config.yaml
n_layer: 11
d_model: 256
n_head: 4
n_kv_head: 4
head_dim: 64
d_mlp: 704
vocab_size: 713
activation: "swiglu"
norm: "layernorm"
norm_place: "pre"
norm_eps: 1e-06
positions: "learned"
qk_norm: false
attn_scale: 0.125
bias: "none"
tie_embeddings: true
parallel_block: false
init: "normal"
init_std_qkv: 0.0312
init_std_o: 0.00667
init_std_up: 0.0312
init_std_down: 0.00667
optimizer: "ademamix"
lr: 0.000332
beta1: 0.9
weight_decay: 0.28
lr_head: 0.00319
grad_clip: 1.0
warmup_steps: 399
schedule: "wsd"
decay_fraction: 0.811
decay_shape: "linear"
final_lr_fraction: 0.0
batch_tokens: [8192, 16384, 32768]
seq_len: 512
doc_mask: true
z_loss: 1e-05
train_tokens: 157700000
steps: 10117
dataset: "wikipedia_en"
MLP neurons of a small language model. Each row is named by its layer, matrix (gate and up: input weights) and neuron, and shows model dimensions 16-207. Each number is 500 + 25 x the weight over its row's rms, rounded and kept within 0 to 999. Numbers have three digits each. A neuron's up and down rows have the sign that makes its largest values positive.
After each neuron's rows, "fires on" lists the tokens most often at its 100 highest values on Wikipedia text that the model never trained on; "fires after" lists the tokens most often just before its 100 highest values on Wikipedia text that the model never trained on. A number after a token or word is its count.

L6.gate137:509551486510515432491487498473436471516518471478510520509516513512487511459468506529487536512539496548480512525475479429470509473532506501458539568517506508490523489479485507508491444508477533503505501544492495513514515488476545484488477491442492484477517455522532486511514500531521522528482483493504505493508527491533505560534483526522433538494475478513481502505529473474487529524481488485495484486539542464484526502517540499489529502456518486486546536508515497485529512542506522509485482526488514446488480504523486495495499505508508489514489519534516496508509490513468516525
L6.up137:455488554520521463521475479490488507503535497490488493487512498541460522467518531514471513488500487517482520563456520443487487494496496470469510537528529475474497516494471505488524493506530483544471488555484487499509527488495448496539487515491511505492529473524516499490513509505461458501487449469457524474495509508518552482498531495516462537509500469472479495481507506521493496509469488523440534516474572489513549530492533501484506502495502524494496460500522502493517527558462522470480495535463494488469508503486488487454509515516511481489520489471514482522505530494487483527
fires on: "c" 31, "2" 18, "ran" 16, "0" 10, "in" 7
fires after: " " 31, "-" 23, " S" 20, " s" 7, " (" 5

L6.gate525:547503500500485552522500513501497535525476497498474520506472517489506518490484531504510442484474502431491511503516541461511486518507464488521516412453477498518486536511532513521503526487487499530537459471494526518491443512494513528518515490546504504486513520486497487497456523511509506467479552527505523478502501476518553522538537506494529493482521499489480531520510502488522500515488495512504515522505506520472444508440477491484488514528517514527501494502436516505466538502496494496455499502473468549497518470481509520510489494520513483470523496499524508497523499470545528490
L6.up525:525496448537487516503516495534480521515512537552509502505489519459500554499499497519502467500444507450509496541468511471485493529510498535502497462559475483490487536503571536508480520505506533482496475474487494494478496426478493494552534505492547505481510499490493476525516490517499496465513493507487484478488478464506565532529537469478504488505457506477490545471513518507508478470525548443509500506493513501515463499488515521468500491533471511473494502527494506502506508493473477503468507471519513516509482485498499489488485497510474504481498500499511501458462502464501475481
fires on: "–" 70, "°" 14, "-" 8
fires after: "9" 16, "0" 13, "4" 12, "7" 11, "8" 10, "2" 10

L6.gate103:487486521500475535489529519520526484502471458460457478473485512502516499524505520496526497496507493484512493477520564527495452537489506501488530494468468531477503536525518511507464476526512473499521511506524481515522472523470487552489490486484495562514558471519493448501445490511523545486522528463519556516566553499446513490536453515544535476500533492475487509533484463490513483574459524499467509505520506499503507492488509508483485458486513541468475507500509476495514534495458498502486501517530505482526473491481506502482477467499527492500517497546520497481485485497522491465
L6.up103:495503503518511521518491488501554498507535476510508469535520495561509493510480483497474440473461480515529514489504499483512502512476485458527489513521490497564464521528486521516524541494467474450504491545468524482474470533497501539479458497515488519494483509464498454483483461501485533509543493499525483483503506500518466501467477506468504478508510533518478513525494542481467488518531521488499505492462491498537528510452480496519509465537515498481510455476489502496470554511555490465516493481548485567494562544479493524527457479514538486487507483470477491511537521504505484484
fires on: " includ" 15, "ly" 11, " also" 9, "re" 8, " n" 6, " f" 5
fires after: "," 47, " whe" 8, " on" 6

L6.gate574:486520452530539481523509492491501470506468510457558459517529504489481514495489511502512527484480494492487528507471497543501489506543518459486527501528482489501519536503473486509484485530509483501515492506489435495502499472486528499477483509537474451490483514569469538536472489519542484472521516546448517514496503503490548503525460480458510503525526501502464496522506491489515487462533505441479563526518517490507530493504489441494476518533497476494475543477523524512509540509523517507491459464573465454472505469539483461454512516518520447470521477480518510511508491507480479484
L6.up574:465484476454491455510516520499473468483464490504463519510529498493524480441500522494440544485528492508503444526482449452487514491478494467520481531455473481527542504465475521517502463477512535511470519453477515501515540517465509494502509575477496494482492475550531494556436499489468528570495503501513471469465519517555527474487517496516463495480478496490494531485503497502447532518502495533508515553536508510513497478474516542542510464498539487503500506504487521490511526510516507517507516520531475487496525503501504510508475482528529481508520510496519472515529487521493496498
fires on: "ame" 19, "ent" 9, "all" 9, "old" 8, "ure" 7
fires after: " s" 23, " bec" 19, "ec" 9, " app" 6

L8.gate410:514538509491513477476526479498477486541523472525478512545498499512503549499488506521475492502492498501473485518510510499524485479505478489520512506480500501535532519489531460456488494523478483489491528503491479497561521523465522520503474530438512485445445483527449498487504517504474511540489542472529502471499481502469486534489503480505452458468493520537487493492542459482504483471475482490511534489512511509556535493473514517509500472457499488505536513570504508490480471494472488467527504530451560460447472500535477521475493508504520545524513490531498472534494474530443553533
L8.up410:509488499535571510470532483441524497461507488513488549531553489492524496507496503475491518523503529518487460493505469497509503508461476463504467558503526477505547513512497447489502480492518482463464505475489495481531478548544509541478439524478487512468506483526476519475495510504472501486519488457520505480583500523477496490499462556535513484462486492499474473451508476482477498525485445485530549484494525524523557538533494517478518476462464523475514512509501559500483466527506540499509481508472495471510498527504501522532484476473462520487464491490499506503501526523514475492
fires on: "on" 22, " b" 16, "ag" 9, "c" 8, "orn" 8
fires after: " s" 23, " S" 11, "-" 7, " b" 7, " R" 5

L6.gate609:513509469463482553516510539496451473544507497500466529503444499473500496490517497530466509485497515542513476515491475456476492467491500453488497466518490499511498529468528551485434508485479511511514502497523528513486460512493484506538481535511471485497498487533471463489493533495473533534490510534485420479509536508479450496455488501524473511485534488490492534517487457503566467511478510494527486504521494507504466508452494487544491512509427484552495494504497453519494483496497485500523522540457546493520554493506518496502490487499512509490481526487498494514479481506482551513
L6.up609:520470481535490495495525529493457471506483503487502511503474496487530506524496493517460515498526558487532492468473514507503446499467491454474476487506506478505474501539493489547508500505472490500496487510516539478501497534491472529484502472524466449494524473526563518529483508500490507522483575482520451506525578466489472460475510471522481463493448521485473503519502490503520476501484531524552493510517475486495519467521474500538522504433499495437514555469514513501451492523508513514504504552515529477494521478448514517531488508509501494533465496517478499552516486493491498501
fires on: "ive" 14, "if" 12, "id" 12, "ur" 11, "t" 11, "ed" 8
fires after: " f" 41, " F" 33, " M" 6

L5.gate271:547512521508520499543530498536499475496449541485498525490534501532505502507492471521478474481499517518511493452516497499463483480536501485516481532498523474474500515490491480531537475431474539498522482482480470528520500478509548503453494487495479516464524497523513513472463491550497469471520495472520492514520474514517495507522479499519452479475522481495451479458495478502501509491496438510501503554505506528473508492500532474489505493523538464488509533480512468505526473518507498512495515541449484489479483527508487535528495505479519536502455527498505492541519466528540558486
L5.up271:550443503511489496519493497476487478467471493515499534503529495538501490485523491451491521483457487459502494510514519530509460474539510519534487546494512505480519524519484532457478473479489484471526521512510474481500492452501463549558486511556479511518491520475488565511496517478460480499485525489460483494473526511499453502515515492495497503506503512504483507441500469499522522483486503517544505496542556515506530544495481536540487509477494468522475458520485514501515507495510513511493523498488462499474489458467520455513518507513493526490513530503511499468473477516537501527
fires on: ":" 50, " in" 9, "==" 5, " (" 5, "===" 4
fires after: "1" 18, "2" 10, "6" 7, "9" 7, "3" 6, "7" 6

L8.gate269:477470490468530497456536492510484488456487487521473485503483504472513512566509533536474535511512494498496512530480494540489472501492494535469537469439551475520484503522538505548469468514469494510505538511542520508527496503520491510519529505531530510504525535499523499518463513513469519483500528459473515502463556514506536501495519457491538543502505478501475490495500487475490478490502552533507488475475501485503456525497535516505517454508518515531486526485502502523443465472524494504451517476463483482489526516489519481483492464492516487517489483486546474496475528450507479512
L8.up269:542542489535486508527473539495502505491530526497498478546499495538482459487544530511476555494504538501528497472474491491491517518537470518443484458487519522550520510522489521483475501522489529490507491541514465493486544526495532523565504480501573496481504491514489482521502518489528486514472513491492486526514517500518498513480488504515479533522478523473469517505461539513485496535488550503490498471580509502466512534509480491514512497449499517462521484460467482512468494496490557487494532460488514517502504494500537509514509493507506494480504511507529489513517517494478464489
fires on: "it" 35, "et" 13, "oin" 12, "id" 8, "f" 5, "at" 4
fires after: "u" 27, " j" 15, "i" 7, "v" 7, "ik" 6, "j" 5

L4.gate182:502489509458490491478523535473499489499470500504524517533563501520497501450464494526486486508548491516468504472455491467464526480513513496527491531432515467555543497493488490480486539488527501541523478513434499509491504524504556496551543529517495481502508458511485556489489511513497464554520501501472492477497480539524444508503481467495497485500527507521505484505489447509511524508493474511523454513491541473489514470452481519512496518473517495550549461490521516505533455494509481518474484503482521519480509512596477455511480487530474488517487471524484484488525512480497558542
L4.up182:513484517481482495465514520469499502513482493501525478531526489497525504438493505530512465544540496509493485492461514480457528481494491501503518534425492466514501509531485524465521487450517452544500508544474507492551514523512549489535511533515494456495500458528509529507467479466459509548528514499486471475494491501530468521479468539482496501527537489520502506483481447513492524493454476479495483505502538518514482483495462522521509506465495456544523465527514479494544491491483477537482481479462523525485521524544499472540486505520458500545509517479488477528509501480513526541
fires on: "oh" 34, "ill" 26, "oy" 22, "ic" 10
fires after: " J" 22, " B" 11, " H" 8, " W" 7, " M" 7, " R" 7

L5.gate652:567481506492495535474473528510492527519459532486471508506502508501472514486504494537540482465446479507520494465482502487490454518534493498525452468477490441500526546542507517508514496469503496502524447487508491524471475467479534544504502480543480483461499544470510504504450569500492485469503548466535519480488478493493528502459518526514495487464549500493485513469494501478503490523512507534491515532503513523510518529460498468467527500549462472505463520506525513512511514492474490455497515497483472517492521524494485514512477465472504516495494516482515497482495497466528554521
L5.up652:539507502489465486466486563501475519482503538448468448504522492542472488473494520504487457494509480449531503491519527515487446474492517489519486533491560467516526521532596471487511471489499472471528496511509470485487481519494506490481491527518492456463493503450492497486475536517494461493510517502509497464528499497450514492518497505511502504492503514519527498538516540484501498485502484482520508470517481499478504490453465456523527543504499505488480524483501484501531500539496537511513489479520509504475505490497500532506515497512520461521501531493508504470440477513504517498
fires on: ":" 23, " in" 21, "z" 9, "m" 9, "s" 5, "d" 4
fires after: "1" 17, "0" 15, " o" 8, "7" 7, "2" 6, "5" 5

L5.gate642:498495500531516509519498517500491508537484501509501533492474518434495482523525488509483486561458503471478519502516501443509515510515466464517500464468467444473493481500553516469478518448482520506540472476511519507478486562496508517517529521490462485485473545474527489475503510503473502493524551525537490505534515466504478515475504529507502492509515481508490490485497498486508528488481497527493501515511521517476457518527489478517509471534479486493528517469504436511456492480487455517475505514464511527518528538531481520486465467499511502524567524514506516482533514469545544534
L5.up642:533479493535507530466478513517502560575485499496489505513466510458495467509500501504482469516418528435495493502501481474539487522513503519516458478489491480503502488512533480479488503498506510493505504482523502518537502507468502523519521489524480481493477511519492515454501507494534495491505514558575467475520467509469526517522535512509500499484486477483468469455495538502508513510514476483496540477498538504504466480456454470525549496548536526501471539520493487499465498493511463565508505542521545498486538531501434519498505480488536512478519515500500518475463520480517509459
fires on: " " 32, " and" 17, " (" 6, " with" 5
fires after: "N" 16, "0" 14, "3" 11, "4" 9, "8" 7, "9" 6

L5.gate519:536503501540461419513552470485510501466509524513510515512513516507525493525472524500484514495574516542516517513503503504518512494480546506484505520501486517471512528489472471511521479489495479508518518504504474479523532512528512481448435508450490518500500454486520460536502443496489521494495481504502519528487514508481483498518461466534454482497481523530501537487515478485435489505491482486530489495494493532457465518564510540536488499475452523441554488450512511509515532484477492471505493495488496489533472468512486535513486528509526476490459538511511502500483466483447470509
L5.up519:521525507527474420481535530520467459447498534513534474512481512531498482498490521510526527462558515504463494506518504499494440486497502514504507483506503531439480520499448480547489495525508509492486456537480467487487499493522477471447443515491509509496481502493527479497514476542468457515491461474487548537477510500473477497488491529533504506504475479539486515490467448515475512494532492492537497530490479528476525518517473542537511519489455454517502465464517479493515524520484522468516501506456492457471484501485490536525482533531517484506476507520521508503513518513496475472
fires on: "6" 30, "7" 20, "9" 11, "8" 9, "5" 7, "4" 7
fires after: " " 78

L4.gate199:533515511522488471495518509461498504484468492525488489479494493480500538528493490510515489440543503503495502481497485449448506492535502469511487524520508494510506454459508511513511501478493502505470485494516584509530483557467520502495503535548499489452517468526501520482507476519495544531508518483526413544514484532509486536473465472478464492495513482506487512501480442501548513487484504460468507518532517513507532438482470543503500497535510498450528482488523506495508458493493522528510496512427549496476495510558471492477501475489511537478481531501507488493478458505473528518
L4.up199:452476495491491490500512505478502539489514466481526499495525495477522511447518471498519483524548508481486514510457501485506528502477519504487498480502481524385522494498500501542477503464502532489471543515526509453468520521497523491515532514504532480505510461493469513511488555476507496486465486538470483430509520521522511522442490483545509515495446543498503507520520473494496487544480460474475520485479485503485513529467511482502500531526513485500510458483488429502473495512509552505533521438531520483530511524511488451484499518509512473500565499493499467531475504487517519495
fires on: "ud" 96
fires after: " st" 28, "a" 11, " B" 10, " St" 9, " R" 7

L5.gate570:520448482523527478513479443473476483450531484489471499539522511490506458493501521496467555483486557528458508512483500496496490509533505486465499532528512490510520478537479493506486475521490527495485492529489495513466506487502504472483484501500518486472488482505493524550537506567469466529528456497512493480540522501511491494534500466519514506464518514516501534532481446487499492506502515553495490509504523518543525484474501539509446471460520484531536467480497497500483530540481554499534492491496461512540492447506494553504504500466493510495468536497493504530541500484496491485
L5.up570:496506499495533494529477478516471453507477483456472488489500487536471489487509483497486517507499544527489480517527516528524495515479498517455510500536506469558475526531477460504471509509472548512487503497511501522457519494560470503531511503478495512473513456508513512550482499592500539524497451485496509467461483496504505490513500495491477496505475499497485496496480499501473486494525529557535568544499527545542538491513483504491499471446493502508513495477498533494515487559537523548510482488528517495502478485471488478512485519545509517507485512498482485518465520510485449513
fires on: "S" 18, "C" 13, "L" 10, "M" 8, "P" 8, "F" 7
fires after: "==" 39, "===" 23, "\n\n" 9, " \"" 6, " (" 5

L5.gate385:524491513519489508487486452500502497467474469470479472502479510521485532499515500502487512502478452501495505445510524519487454448502550505484460460519468501477498466496499466497502497482482521497493488487500505501566513516504505506462522450475511467494521467518475485456508547506518514454492499532542473481520490518485491465483484516530477543477462502486475481453495463464502509512514499475519480560502521534494519500521481524502503465517532476474517539493504487496508475553515493528525523539490554471506503575518454532539486516499518552492478558461495470520484492488530536450
L5.up385:504489505525496486506512468465514494493534485554526496511547502481565559496523534528542501516494482499520514520528518504476500492516506491515525492494515454439505462538525503501484508516500517501510532521531514490538498496496502514475476433506532436502508480491490523550492561487447465505526521452498507476528485501475540542503548490460496479500482542480510521523509472493510495564483504510467483491496530460521446479460508503494471480494500506468535493526517461499462520523536546489499479501467471501504478485486488479483509505456459503493500444539507483529498460510483484507
fires on: "g" 21, "em" 18, "er" 13, "ate" 9, "ud" 8
fires after: " st" 14, " t" 10, " d" 10, " m" 8, " s" 7, " l" 6

L6.gate409:519474539481499518546460513495459520521461446507514530457471531475504499517475513483523509510476548501488478463499519475504517548500518484514501441474509500508473504506448481502471528470456487517528455498478491526464546486446533526530503464515442507496527522462496506505481513527512503461485524496490484472517510509492528518481536530514505472494522507473468520479468501465491501527520513515469485498471512506501499460467509472476472493483530487569509474509477507537477515489494487470485509483489502477516509521530501521525462498486530483518504513508509515454568518457517519505
L6.up409:525469470489521516490503484532501499527468501491506520522503514469493522518505512488524503549458472479464480520514482469480509505487523491479566478483525506507497488463488476508457500500478507486473471479482509514506460454514511543507486460508499490492469561515475501529464538511512475493532529494514528497487519498527524474484582483451493499469526472499473534485480544495463513520504526532476490486488532503515487477484507493488513484527456505484487535535498481484520530467462509513464486484506461547524526506464480518495462439514513524480537500513533541499520466482518511450
fires on: "4" 16, "0" 14, "8" 13, "7" 12, "5" 12, "9" 8
fires after: "0" 15, "2" 14, "4" 14, "5" 12, "7" 10, "8" 9

L8.gate45:477548481569515502486494499484501450489520455460503495490519509504530513519502505507513519542517539486475468442492465491513506476514495550488459511465511503473545459506535496503525515478516468545526442493478427516514493521467486494473511465480483489481440541529506490536509540450525521521500480500494492522502478505479480509494463537512532525500492490487462498488504472511502488480504489479485504471532493477494552510510480504488513496523513488481487545451502504507509494495515534498576528510493534500523473528525466499477473470505514472510463495494504474508460503487488514504
L8.up45:507515553528497497485492487484517504497480458506524493526501488485446455536499497514493512470459505501488502537502502506444489500512524501518477495491472507542498540512539486489481460467488492502495480516539522509442509461466509448525503491463541471482511475467512503485485509506510518455497531483469562550491478488495535489541467509465500476452564499540500485477496499497483490503514435508506510479491492445515508518568509486528492469495528482484501512503465537508537464511537532519543515502441490471486512536523472497567479490524487535495451491509494505506520505511542513521
fires on: "ro" 30, "ist" 28, "at" 10, " l" 9, "iv" 8
fires after: " d" 30, " D" 30, " " 19, " the" 7, " C" 4

L6.gate57:506557514507523511527492501505489497517557488491494540535480529501495528513484521539482484474432540469528518515494465456491502461531515519518487488496473462480493489486488512489469501463461492508533479531472509507444467495493460499471476510487504500512467462450505530508528528506494487510497516470494494481522503465472435466482534522491496531511535519520493505588523503490479532518514458492507480482506539478498459468539489491512465502466475461464518500479473509516533484502495505473521529506453527497488501479495485525504468521493511482542500463453539492501518514467493529512
L6.up57:550505491506528485507477512483510496497494479498520502455515499519501466511505444485480539474488512514500541537513505494494500490486495496502528483478493491482515534507478520531489479475450554504507483537502512460465479488482497513528445458501499495504515450468502493567559495467509453473492531486475446489473520517488461485532502493489498548496475495455488534513564520516502515497525524491513482468481489510510517519532498452492501500474474461459471516487494537500499501514484453468500527510520553491536451474493491507488499532526508577501473496497487506481526491553495496526
fires on: "oll" 30, "or" 26, "ound" 16, "ew" 10, "ive" 6
fires after: " f" 61, " F" 35

L5.gate113:493512466489520553495514488488514504527483487478497473528482496451501478525505522508522520489454502472464459493518478496456512475491488501504506465478460455533512543559445536541461511514491518505469442482455529523454503473507506521495490484541504471510466522484503537479488511538517479491510537507517503483520501505473496539425520519485506490491557472528485483485485488476507507518492509547484543507518530499516514490462520484517524464531499479513498521466513477505459533500467512510490510502508468494512541560506500491535474492482517520484487505498510495488533488463498549518
L5.up113:515463495483494522469519504518514498574524492479543546499451513471510488540509527496498514480506483477456510508492464468487482523486499519470536434463447495467487520502483520482491500492519479520495490442464551511473523510532482505519498454478474486497477526487541500510467527510498511462531532512504496473481510523523486480451549511460505522498548477538482501478489509503464504509483508537488510510466519501472502490545524479488492460512460517511475540481478507528493534485477470472474469485528465495521529526490471517547462455514499496508545502509526485493512492454532521521
fires on: "8" 18, "4" 17, "3" 15, "9" 13, "5" 9, "6" 7
fires after: "1" 16, "4" 15, "9" 14, "8" 14, "7" 10, "5" 9

L6.gate405:518480532474465543475476519507485539553497505529486499499475510491544479494541494491514475531458505478441499510520537456484506489480499524532523485501515469523509530530496501496483495448483513522493469453510492491484488475531533544506469480503451494482477552462515522483476508503507497466541504502548465462507517521502534507517497513469522506497539497505474462481516495501497504525507526536476516533490501524510462476489511476461489498492488462492453508477471500505480527473480479515470492475465459535518522531488479505531488467474534516449559515476505498486512490484531533493
L6.up405:516464512503495515461490520507495488504480460538520519463492516459503536510499525497553427526478498490464518492504511479458507548457507500552519483531500489488497476510563498464507493505497507520521486473506529515496478503496511485507482491557513495478498537482491490497481511509523494458523542507545475480482501496497512534459497505476516495475496514487479484493467516474495484470494500527456500504475486491494474502480520483490495517499510446517514498486492448514479501502504476498473500536515492534505544522493471522488476470496495542471547493484522520478511453435530558462
fires on: " |" 43, ")" 12, "°" 12
fires after: "8" 19, "4" 14, "5" 11, "3" 10, "9" 9, "7" 9

L8.gate84:457490499473496454490541513507468512504514513458499479497499504518512513478532493496536491489521479455483472520499512510515550585446539479532539536516505523478509536444531508468470524502489546523522516491459515499515526492515508516481522497470470526491465500506544473536501516533467468521501447513478481525518476508534524501453490545495481501513489480480474482460485544481491521492467459461511518472498498512517465521505543539504531480490484498487502516524494490490505515463531484478462519495531504516503487524509448494429497475456527511507515481464524489492499503459523494504
L8.up84:525483513504542471472532559539515498472474499497480489514513503513501491505505517496488513473517471504491501495478483521506519478510497476490486503496526470489478500517505464476490488513531480500474534524528482505528528490492502515544486516434492513497492464537563471470471534517478488519498482531488499516514498484488516499509526525557471503517469493509498483477462491533511513513539446489470488509479507487497546499502464461530488485510481530509524463534488479448489506539535513511481482514505558494505511525544472482465513499486490505515480441459503474547494529499545502477
fires on: "e" 61, "le" 11, " f" 6, "a" 6, "ra" 4
fires after: "as" 29, "os" 9, "c" 6, " us" 6, "s" 5, "us" 5

L5.gate22:489486479501502492514492476439501513458523457506480478517546512503495523485484541527494594507482487540430478484455483484471505534498487512429521502502513495531552487514457493537448503517499506504489491538517490523488527490506496439535499474498518478474499485473494530546498489566481501530518476496471520461518508513499506493500523477508494515487498514535530544503495523474477502551472480524505501498483494487533510467467468524514463476500493524507539518534524497507484451503470488479496475521522504509524479474549494529485489490519489517516443486467499542503523498494502510506
L5.up22:483506475439495526493488466483501526461491484509482481520542503540486512535502482505491515468548499540503486517491505513536483489494530509480480519540529521512511516527488490518501481565494497488483517491475464493476501462539443505480475545507477531495515468505552482484477444522496481514503439506506530481485521495533502501488471475492472484524464514500500535506516489501456483495503515493513498502512531498531525483507480553510501496463507507507495483466508503503541494531529522529519488460558480510502479481508504456496499487531509456492466517486514495503488521558457492501
fires on: "M" 21, "I" 16, "A" 12, "E" 10, "L" 9, "H" 6
fires after: " (" 24, " \"" 21, ".\n\n" 16, "==" 13, "\n\n" 6

L5.gate335:486542519589493444511499512488494430452499491495527507491492509466504509504482511486465528497535494521479482451513448508498528505493507514461497541525451543473520466456486496506516494517480502504494502508514482511484492524546504503479480513488524506490475489509494467543554522487474500512496482520497515525509538464515477470499468486502515510494473532518511501523468491458485513480525492533519479501523466515477515514538527489498474486478474500477545437478503482502500502501503494460509535549477546486505473444562501480494486534506514493540510561540521513534533487490515470504
L5.up335:464523504459449485534570520510522488462526553477489522496475508488513455515506515488487537455513511500496521550477481500563482492474486510519479479514484538466476537485446520509507520534501499521519517457505466528517485485497499474465443512493548504519516487495511465486486461480515501497503477494458559510472525502500493520462482492546518531514458494542491452515511499483447489519511477462471461466496487497479480526512508517507492506536505512510486510508521554501518524531461490492499510526534474512492482515501523490472487494518503523495518470503497499505526580489491471517
fires on: "6" 25, " |" 22, "7" 14, " " 10, "1" 9, "5" 7
fires after: " " 77, " |" 10, "." 7

L6.gate172:505479555475537553504488451501510500560499496519498511510508497465506513526502506535503486502454490452505481530512530473488467518537490455495494477499489455549486533498484511493463506451488553526532494505503548559487426483486513492501509530515506500463483487457470561498466492561494508501481533447491509470455504524523488484479509474489489472466503445499490450454503500487533489475495521494518515540489482507510518497459488476487488501517491510473513522503549460504467499556472497472523527518441507463493512532500481519528479493504488535484504517484481514517510491510487537508
L6.up172:491485492462471506482463449499508556517506507497539469485521506500543493490519480534476479464506491447467512473519480485522494534497499472472517522477493472553505529467531462566440480478483487519480497499491521515508468474536552512495525489477511458490549473466509543509497478494525504452536504470532487503560501517489518475514487536517501507504495470517511493488502506490490498532483463483507501508543498501480472512467465552481494513514548489481467515479505495490496491540538472526503475513511468509539565495500460477466501445479526507460492495512485490458511498493548510467
fires on: "1" 17, "ach" 15, "s" 15, "ent" 6
fires after: "0" 32, " e" 15, "1" 10, "2" 7

L6.gate691:534500490549509502535493499546501484467502479505507494511503519525537508491470511510509500487527508484480477519494493507482533530542501518480473489515504477463522500525498503550561485537555507505525481498560444497515503499498430521475484573512545499483504464523465488524506513504494464490500447496504504516501457500470472499499492455531497524512540524489482509476508491500472500480488482502496511467494535497550508500543467513469492505502483505488520500516520496512491504500447497462543498548504457479532421511507492508441476498507531483452494494515528481504498484465495463483
L6.up691:551472469558515473488521449548503528503508485501521505481486502517523496460454520510526534513501511489485464553494481507514486498502495532509481536519447488516469535527460512505505455500516505499492492535460490484546532498478498451442549514475508443495460490485487514522532525473473549525517491490528508515493477516532502526455490437503469512510513506462485493485485545487502499509458511538488511520547482484509534510512532520491461493478484500462514533473538477514509465522461509522528512552489492470474492490498456526489489493498487529489469457507500491502503475477505475494
fires on: "ue" 19, "art" 13, "ight" 9, "he" 6, "one" 5, "od" 5
fires after: " d" 20, " st" 18, " r" 14, " t" 8, "r" 7, "t" 6

L5.gate414:533491508435508499491474477478497544566475516521457532497470505488489541457474487527466460499478494471460502495499515442501517511544490472543473498491516489504515557489521521505502488469492504517525448513488539500509440497497521459503503516503496484494489532509481506505489481487522503462498546523508502477514475513532512491492476514550483473463532492521482527487492476497508488555503472472475514531508499448470449451450508522515477512519504509493491506484494484509484494481484491485502514514467473510498536511504481527537497490502497490482514474489508478551540506503516564521
L5.up414:512500506480520538508502457507482538519489503542530494479527500509513522498538513471501509531465516500499464461559500531514501500526520492497471491511507485486498550493545502541547476494482537490498462504517467501508477508447497501469535458491479471513472533521485491484487492509516546518514473497542543472450528464486514532429492500479466496493520492471466533482530518496530510502506527489511531483486551496513443521513435503462527476509496543479467530512469540495524465539483492538489527470488488476507494528475489541462504501474540516520454495460509505525479471520506508464
fires on: "-" 24, " to" 14, " in" 12, " with" 10, "–" 4, " whe" 4
fires after: "6" 12, "3" 12, "0" 11, "9" 11, "5" 11, "7" 9

L6.gate238:527478463506523532474517452483512469488447538467436478542538506501528490481457472505473499516509520489511471500530529506530489519501462476488462500500515487536534503516487455537480513520487512511524511532518528511506484493494514530471530452502510523498479512506498550528512523558484501494499479469496526519469512478560508498461552473520472466506476489541466492485496509496505502498494516487500503520491493509545524466500488519504506464497532515489494516478501537496510494557519509468490507521477487455495514486528461514487527508536497537493445497451499524518504474487470499494
L6.up238:502509484474506505524469513479479493490523519466444473522489501516478481447519521550417498467520462546514494502513462493506494505524481480496507547504456474515490550524484470522474505503510444529512519467549517521527495539454531513507511497493495506495518514488505520519474528499525479504490525497483490489487532497519513504538514487501459480485492500487498481489483469507475515550510457458477511518520485474520523477489457502525515476494488479501487536494519476483494471499523536513475502516498446513549493500536499454451512464566480473506505527476502498538506491493490506527
fires on: "he" 18, "ond" 14, "ist" 10, "ome" 10, "ame" 8
fires after: " s" 40, "ec" 13, " bec" 11, "\n\n" 11, " " 5, "ce" 4

L5.gate427:504474520501479542459428489483508482540468508536440512512545511544549487520503504524487508497468502493488481472553505475488492518486516455512516483473457473510502535532549540553452493511482476502502495465496537523421483492507484516534485482523562482480488535500513559506471561456515490485511500497515519481480485541491540511477509495490511472496497492523488510531532504483539500545476441510509501513503486480483496456446507483508504493538490512453528472480523511503480503499482486489467503447494481512522504475478502480537478502484495506502507463525514534476468478508491493544
L5.up427:530491511423485552424481510483533508522498532549474490516506512533550494506504509532510486510467496495491494496536480467499495511493500423531460497493491486499502563534558532538456492503484477493510487493494509531480457489492489502527457500531542473482522533529505552489467537437524462476456512492501545497510475521490541502462511505505500491516523500521469488525529524514502491517480469478480539521496479510497482494444479493496503497552475496480490500477516484516474510531492484445471500484484480514484539479493494529527491453467502518485515461519521499513500493481496519503
fires on: ")," 18, "s" 18, ")" 13, "\n\n" 9, " is" 9, "ican" 4
fires after: "0" 28, ")" 12, "1" 8, "4" 7, "5" 6, "2" 6

L8.gate166:517495496513511466516503490517493509522499448456552492475490528532494557486535505521499484506515497487540509499514526489548464507508532479497522525502538516486499476457544459501488481504517480516489485515443478521529508486547531499489466469477479498466479465517485534492530542536517491500462451500511475539510512516486524494522463479469437526519527493505483479475536473519497491529509465515507501507460520518494471458475502539524474531538489491451471495521466491498546514491497536508529433457505544465512474519526463500486503466466505470498528502483523477493486463540498530525
L8.up166:504556508540528488477524555524458505525518523516484504489513526505509525512473547501494477505498503481510463534500469484509484502457511505463536486511494504471511471515518456514466511456516501552504481477479504509541503503520506463475549508478511497481512518448515495488501542502512472492492502467488445504501475510543520497501522512488456510540533458525519469498464496499485508536517451506454513536504518482486505493455526530494474478498500502501488503518476505484499512468507553532482487519512507565460500496470506522466490502538467479504522508544488459538522522489515518465
fires on: "er" 20, "ra" 18, "re" 11, "ter" 10, "k" 10, "le" 7
fires after: " s" 21, "s" 10, "-" 9, "c" 8, " " 8, " sp" 6